config.yaml
num_key_value_heads: 4
intermediate_size: 1024
qk_norm: true
parallel_block: false
init_std_o: 0.0
init_std_down: 0.0
optimizer: "adamw"
warmup_steps: 259
schedule: "wsd"
decay_shape: "linear"
final_lr_fraction: 0.05
max_seq_len: 512
dataset: "wikipedia_en"
MLP neurons of a small language model. Each row is named by its layer, matrix (up: input weights) and neuron, and shows model dimensions 112-239. Each number is 128 + 32 x the weight over its row's rms, rounded and kept within 0 to 255. Numbers have three digits each.
After each neuron's rows, "fires on" lists the tokens most often at its 100 highest values on Wikipedia text that the model never trained on.

L4.up367:138141114189114130098160117108152105085111109121113181119156140130100144172189121109078135203110124104157162143130120138140159105153147145130128070109107129164144137172093130163118120098091077171143118110105086103173090132132213174115060098076092060106073072143119127168147126085108128107150162114132143146164126150105105120155155105168154091128080155170091121156119122082108161147097
fires on: "| ", "served ", "was ", "January ", "had ", "published "

L8.up508:132121119134151134128138085083171121080099118118147153110135169067087164137174115128066166114132131138154066138130146106107140134112099193101083066122129153129117163143126108153156141126122100124126167165125053118116139178153182107160106144086074120114155140153170191133117091101105109178151111109144102156238154106141106048128164144095101139117077118098065105147129169151154153161079
fires on: "st", "el", "7", "en", "ab", "3"

L7.up485:103120182155156183084157124152132054088149193146083135126132051179178158141142097089149116108114087110086174129104084102160154139108099149079097111126165096135161160129104140100167154145111195144102096185140074074086121199119116125116066155094183126118203086066154156078170211063156085146155119108125173077145169128106084144112115123130153079159080161118080112180102113116110121129152
fires on: "comp", "re", "scre", "rele", "te", "cre"

L2.up488:089079114181178168138124167101151124104136097076092117142145128066152160156152159068152128172095146122175128207085069135124145127139157119126168188137177113102179165140172068125109106095133216146102202126089093145131117129129147106176169143125119162125114157129097150110061116144123126131089073110139083131164112126125131102131127108188148104181099091108136167108109117139113100170108
fires on: "\"", "'", "===", "(", "=="

L2.up13:143077079139162135098121236135132152110168136094076149120128107099079136137127133132154114124102137124101101181096133177194059174151155129125152109128131150147159150122135149144127151088072132135092181113097098142166137191103084113112153172131078116091168174167135095060157102129092162159112118121154187123152103150136121102140128202149171129128076133151181198091104112154167103113128
fires on: "-"

L2.up849:109084137143112134137148112155098152164109145120169122176133118158146125135166133124162087132050127111167135112110107140134180115118168124145109085109082148138111091137090162116143099132134126206095076151107113114116081148103105158135113112161039123149147122160151150165138129145150169105136086151101096091102118109165133142139229140110095121103092143185212135125121055060090091194204
fires on: "es ", "s ", "cou", "ou", "age ", "i"

L5.up226:176115146134190170146157148109173150137151162120100113120112125155118099133110125148132155102118148143144135146071130074148113110122189143144136103165134128138111149105178171108116183131137234136137106116171109085138127142088098125157099162101133075084100101066176120061027171120128153154151155164161162141163122203098165090186083126150141091138143153114104104159158105066178106113102
fires on: "Be", "Go", "go", "serv", "Represent"

L2.up276:145107079144109151122128167133138232113194160034108160136095156156160194131174136087156076092124123146125157168099130128221062193157112103120088139114113121122109104142152135070150109112166160101100123113076141076111127139144082148114142129098089089144158149159090159078065108124140160125118111127150127146129137166144134075050160159142157104101106161162133148105161113127120057088143
fires on: "-", ". ", "'", "ig"

L2.up305:168061123115103101130141190159118149102125129025107150129091125098151120077146136114143125100114153112092108180093128143128127131096142112151094096091140091139120151120106169146107073168121130167065152116061101084188198131166050114115091124129094141139221116194122124126156109078156142115129130158117133116123100115138117082144167152097100156135097183185217164108132166123115105134176
fires on: "at", "-", "i ", "t ", "man "

L2.up15:141145165170130189196176110122155194104154138135115108167154152088139182069120185110116143163169123133185115146140085113133146165112135135105136208082128060088134133145168080080119078083096141115114136148156176155150108162075115120143096112107128098152085129171092156106126075123148168082102173128142090118161157120134099086142140137125119058161154139107158111129121155146122154078132
fires on: "c", "==", "p", "th", "ch"

L7.up341:114115168066097142119148131158110109140081159144132205158123121142122112143196065059112142136118104135140095194056145173114088125146075108148140132081179148129119078148116117168122130127119164092135126104099095180101096136049167174155141106128131123121128087144145195135103156124152093077180132148182142149148123146116098117149111125129176103116112129086134105125077077142131141118059
fires on: "re", "ol", "cre", "el", "per"

L2.up253:128095071144164221135162124140142081123165118057149154100128091128192176141182141096209133144161103155167142132109137118122095145142181114161103212128124070150164092133195079113092107110138163177110195136154137124138208112084132106164116112145131165142120161115165105108104128109146156137138122091106073139147091089061088141156136119161146039183083139088133119112087111105143136101127
fires on: "med", "v", "a ", "==", "===", "an"

L2.up453:029067160111112133185131153162145129145087104097154130104138102071141104171186008111116205127097185091128119211069060180111126139126098112165095090157150159112100088126127146109159095153124091141059155112088105105105122086132135136173105057064019156147216088171152175112100137131157078151139112127146121142197146158100109136127138152130165121124117113164103154135095198153067108146142
fires on: "ale ", "different ", "less ", "er ", "ough ", "ong "

L4.up828:117154114148153186158162098108172170152146164117120120146177147127159125143091107102117124138113093129101192184124103053132105125099129164136149158165107101151124131149094111154127132104135175113155126185148076120132103136130097176097113135168131081158107077117149149164134092097152139121117148120132194060110130231060094139156165093216124051121092140154114114221110144046155091099074
fires on: "==", "crip", "=", "″"

L2.up284:168063166144201144125150132171109146135103132075113134150120110109073137073131056117174120144092128124095114111160129143141151098095130123120144098118016115140101165152109099100107050139103145091116158136143166083165164133164083164112138127163134138119070133113142129142087138130175171140079111128112119152091121140111150108143120106098104127092099198168125142151065165141080210124147
fires on: "f", "i", "z", "ff", "of "

L7.up1008:096166104135152114143174091117146087111099146135082131146089105132078102184173086094120139107163109129157078145085074147079167116119059157133136095107134185147108087141097081107135151114126119095124104116151098194129101093134157147123130158129102122116102058114192159164142120134109105110142156215120117165180139124124178053161153138139139128163141153116133141107128146131104150181113
fires on: "7", "3", "4", "8", "e", "6"

L7.up377:172145108107105127086123211119125120039113188094090142119166101147125166097143118110142160089056176103137164108102121161092210152162102163191151093117128181175105136105087165149131092090124103145119169129093127113066120117115181181153116161137148109167098089178132143137103152093066152136152104173130091159152124162090104117136132140124135115161119154080137177128129098140139125149163
fires on: "and ", "or ", "d ", "a", "0"

L2.up658:066156113149149143133154243127093107089145122099098165118129141110104128105119065135146159108159103062082203178076104197157123156119083170144084132178114138130170090078140113135151133087147147092079113165149072121105131128110077121143100161095134142121115113140143117140146193124113149149147053167144126135142072101132089116103111201177143110153066133144153167124094156146127112141143
fires on: "of ", "In ", "to ", "until ", "in "

L2.up905:157133123161163138135165180162143157147091117111099161141142150110091131119159125108166084133097139111099099121096144142175118164134100150116130094115158173140049099110170086127101140221093182166120179141116103058102199086105150130081111126070130095111079128181165109069157150103110073109114047098124158111110106130109097102131139132158153102177127153129137121105085163113195140112115
fires on: "un", "not ", "as ", "so "

L4.up753:123126170121189152118183098141142143156104080093157156131102067067088136101170024071142109085087139123132134173034147136129154138093151132134141045119072078159170144139134065117133073139082153140132157108155104158168162196083099134112061147091112173148162136138134118116134138080159155153120151139085160120156139144158100131162156145113088108152103144126101155133119115158151188123128
fires on: ", ", "f", "and ", "\n", "of "

L8.up898:069144143127139128113153189169130071098088115109109142137113147161126130147169039097134137130121084087099134121072103127154097164165048136112124158120164148168136127168100144157121108108121143085095139142120081039110094203054096164097079188123095073085143107084179135107132146085138145121217149158143160115122144157065089114109088141133182115140077175122109102150095160117119165157126
fires on: "cre", "we", "re", "scre", "s"

L2.up298:099102138163130157180161119107149163129139143152095149105183101048144156118150122090146146174157136142159161168116073146216158148181120116158161124143165086087155130111187081071132132132117134095145195127172133131169105140086132136168071055150105099098106128109119096161134103083073139092110078068119101145142123129070126128146108144178133090073149120113074110106121109119180147118088
fires on: "===", "=="

L2.up358:131102102132123137130147196133132137057175150099117155156095162169140150109149094108138091170116165121114145111140156122126082180177091158119069164148106082120066100141165118081114137114153183090102101115166156100092183147113133139117126107076120119164151145078139160130064115132138093150105147132139124079144171159131093120108102139113187130156103116132120124116133100158128093090156
fires on: ". "

L5.up314:163182048068176108178112161106134154073120100146099160166147092096132142118132136089137164123127091103084209165119082164133131131166121149063134128087076109194146113130126172147112121166147090084090085125097107116105125133105087138138119135199127135154143050143033187112133123085167096115069127095141084183177143127130148154115121121168121092095127123137082164112145159140092145126128
fires on: "′", "ath", "/", "• ", "- ", "N "

L7.up520:136075130181138181163084136116108089137048084058069151129124143105082082103170156094107110125101166133155138152119095149120174125129117138130118091123107150212121098156143182124147084110114172124112093172051078106108168154136211161056087165139106106146126128144199123115153137091110111125136139101137120109163176133107128124116155111153162046130104155140148088170147120154159145095179
fires on: "H", "h", "W", "Zh", "a", "o"

L2.up999:115151079113169156129111138127100113078177167082125246116122080176186181147169146133140134109115125112099165114127161098169123175171119134121106157145148131157126157114149092107088086168108178101118112085118157135106151119091106127092155113133135124142195132139141126114094142098084156132166123143128175070105107110100078100090145130129187124179067116150111107169104058148141160115118
fires on: "u", "ug", "ap", ". ", "ot", "ig"

L2.up808:120123091178142159145143145199152095113115130144139149102132166105188101164192164087206101183152136103175125201084139135168090132160174112140133113114108081134105112154194120068099133134132134133124141094121055081166142172126144101132125112150101086101122130142142104122071122141139104155168105074176099155165130123090109132036132165210161108139064112104120125102110125159175130138130
fires on: "an ", "===", "a ", "=="

L7.up892:087137182138111113127123171112150123027121211101129105176140154152168168069156114047133119170079161143119118144056087081133074182123079109148094194102124107112096127136195170077142165128140109129140154139098131122123116145085130119102143112086135169116142112129096176097147158146143083130111103175102125097098101176136136116176131178140176129174123144166134151111130089126167095052121
fires on: "S", ". ", "or", "As", "m"

L2.up312:117116092193208143178135121182125104150111126082134099118138121098183153140173165089160087099141137068173179234139130107154149107106177131136062110098071088126133128124122123116124073104105132146110164124110066111154118126108114126135052130165055149132163130186167097133108119117180124093088144104164111113151172115047100152078133096145117107102077203159123107121119125123182138119149
fires on: "her ", "=", "a ", "their ", "his ", "an "

L8.up718:096133150130163126134214096173139133151080177129140186119103142139123078196148085145217089147131101115185159176138102102118143094177094108118093097148151141144125135186077101131144106168092192110090106176100140110140120152125141155124107174142132075125131105105128157103161196105188155124156145146107207102130148110114151110110131096150092104129160200171093102139122105075104194173136
fires on: "cre", "re", "co", "lo", "do"

L7.up597:156032098137156111094202125126107123119114122090126146132112182120191148128191140103094115120132151090163151156119125169125104096166101155172073120095045126127117129116098163140104067100111130154119118067101100135171098152104156162124123098143103101155127124164148109150137154103125098111134107119106123175150191129103101124098178142137113105131102138172122185109082162131131189117116
fires on: "| ", "was ", ": ", "202", "ed "

L2.up430:101140089159126140115142182146176177091138177113107124126080126089118192135166171084152143134140112119116095185092125138230099178131139142113082167131151115087170129142154149135144131087139137120138173097130110099147146129065108114158064129146072141148139138119105073091113142090153128151131090117147120164150069152104164061147141173142161109140073200139186137108129073156171072112118
fires on: "/", "-"

L2.up452:132106140154186171099166148101192133087101119091097140139145219072097097092118126123157095184096141107161148167091083131115115157156168155124102120168099117195159098110110176116145097141114109080105133171124144084144122140078128153130085148064075119150081149147205112065153111116182152148114061111118137131179123159135106088114127117146105070129037134121083101115160158101157183101125
fires on: "H", "pl", "h", "ai", "ch"

L8.up813:172019202141168164141121153134090137080153120137122177122170153083104178122140101116106142106170165127157069166135151174111118170147101119146165064099077115136112164064136134069108094127082114151125153129145117156159149129130127140122137151091125132177153150147124155161170164111140171074139148135146141148121111093110160054168148199141140120080089153106159203172109107126149204113192
fires on: "c", "b", "s", "ar", "z", "th"

L5.up75:145152083123109133171108107121240159117154160117103110137140024110145124115169086084095139077158085111167125138124121132067120092135139190154111160110147118178163171138117176098098158175090087113157082139095111114140179127110112115065089159196111172151087119057018094099079133118142125135123134128184072154147153146078097166068152157170138116150078136118131151112135195173112193122184
fires on: "/", "-", "- ", "id", "om "

L4.up915:136100168159174152162116132158177136126104182098140164095117114076099144130146152102181147143137093106140125124046152106147088158091139125124127109111065064086115135115100105116100089110138120140173126088138124137204143215101139174157078146137146072100131123150120108114123136114125093146124155105122118145149144127102179149119119141093062135125122157083132143101105102103119157123105
fires on: "and ", ", ", "th", "D", "as ", "the "

L5.up198:150081163137145158120134117097162152063105117111081151127224132105120186054107154130113183138110105105150125173126056160077163133134131140181132121073084110093187164084213115095104085156067127176109157140151125134159136171129159168105152116105142140204111116205083133125148115110138164102142146092107178142141187109100076122150128146145108083091062152136114177125107137131142163103118
fires on: "p", "el", "ak", "th", "ac", "ar"

L2.up510:062145102172180146147115132172108137138147148142139190091060165137151089132171072129148204159128150097138176153114110142173127115173161139142094132129163093148176083087153114106133050115120186147102160167101082126103138101097146103106101147069113131131138133108173107160127158102137124142085088103168112130171113119095077108155148159213167118174097108103143171144143128157146107136173
fires on: "of ", "in ", "= ", "to ", "In"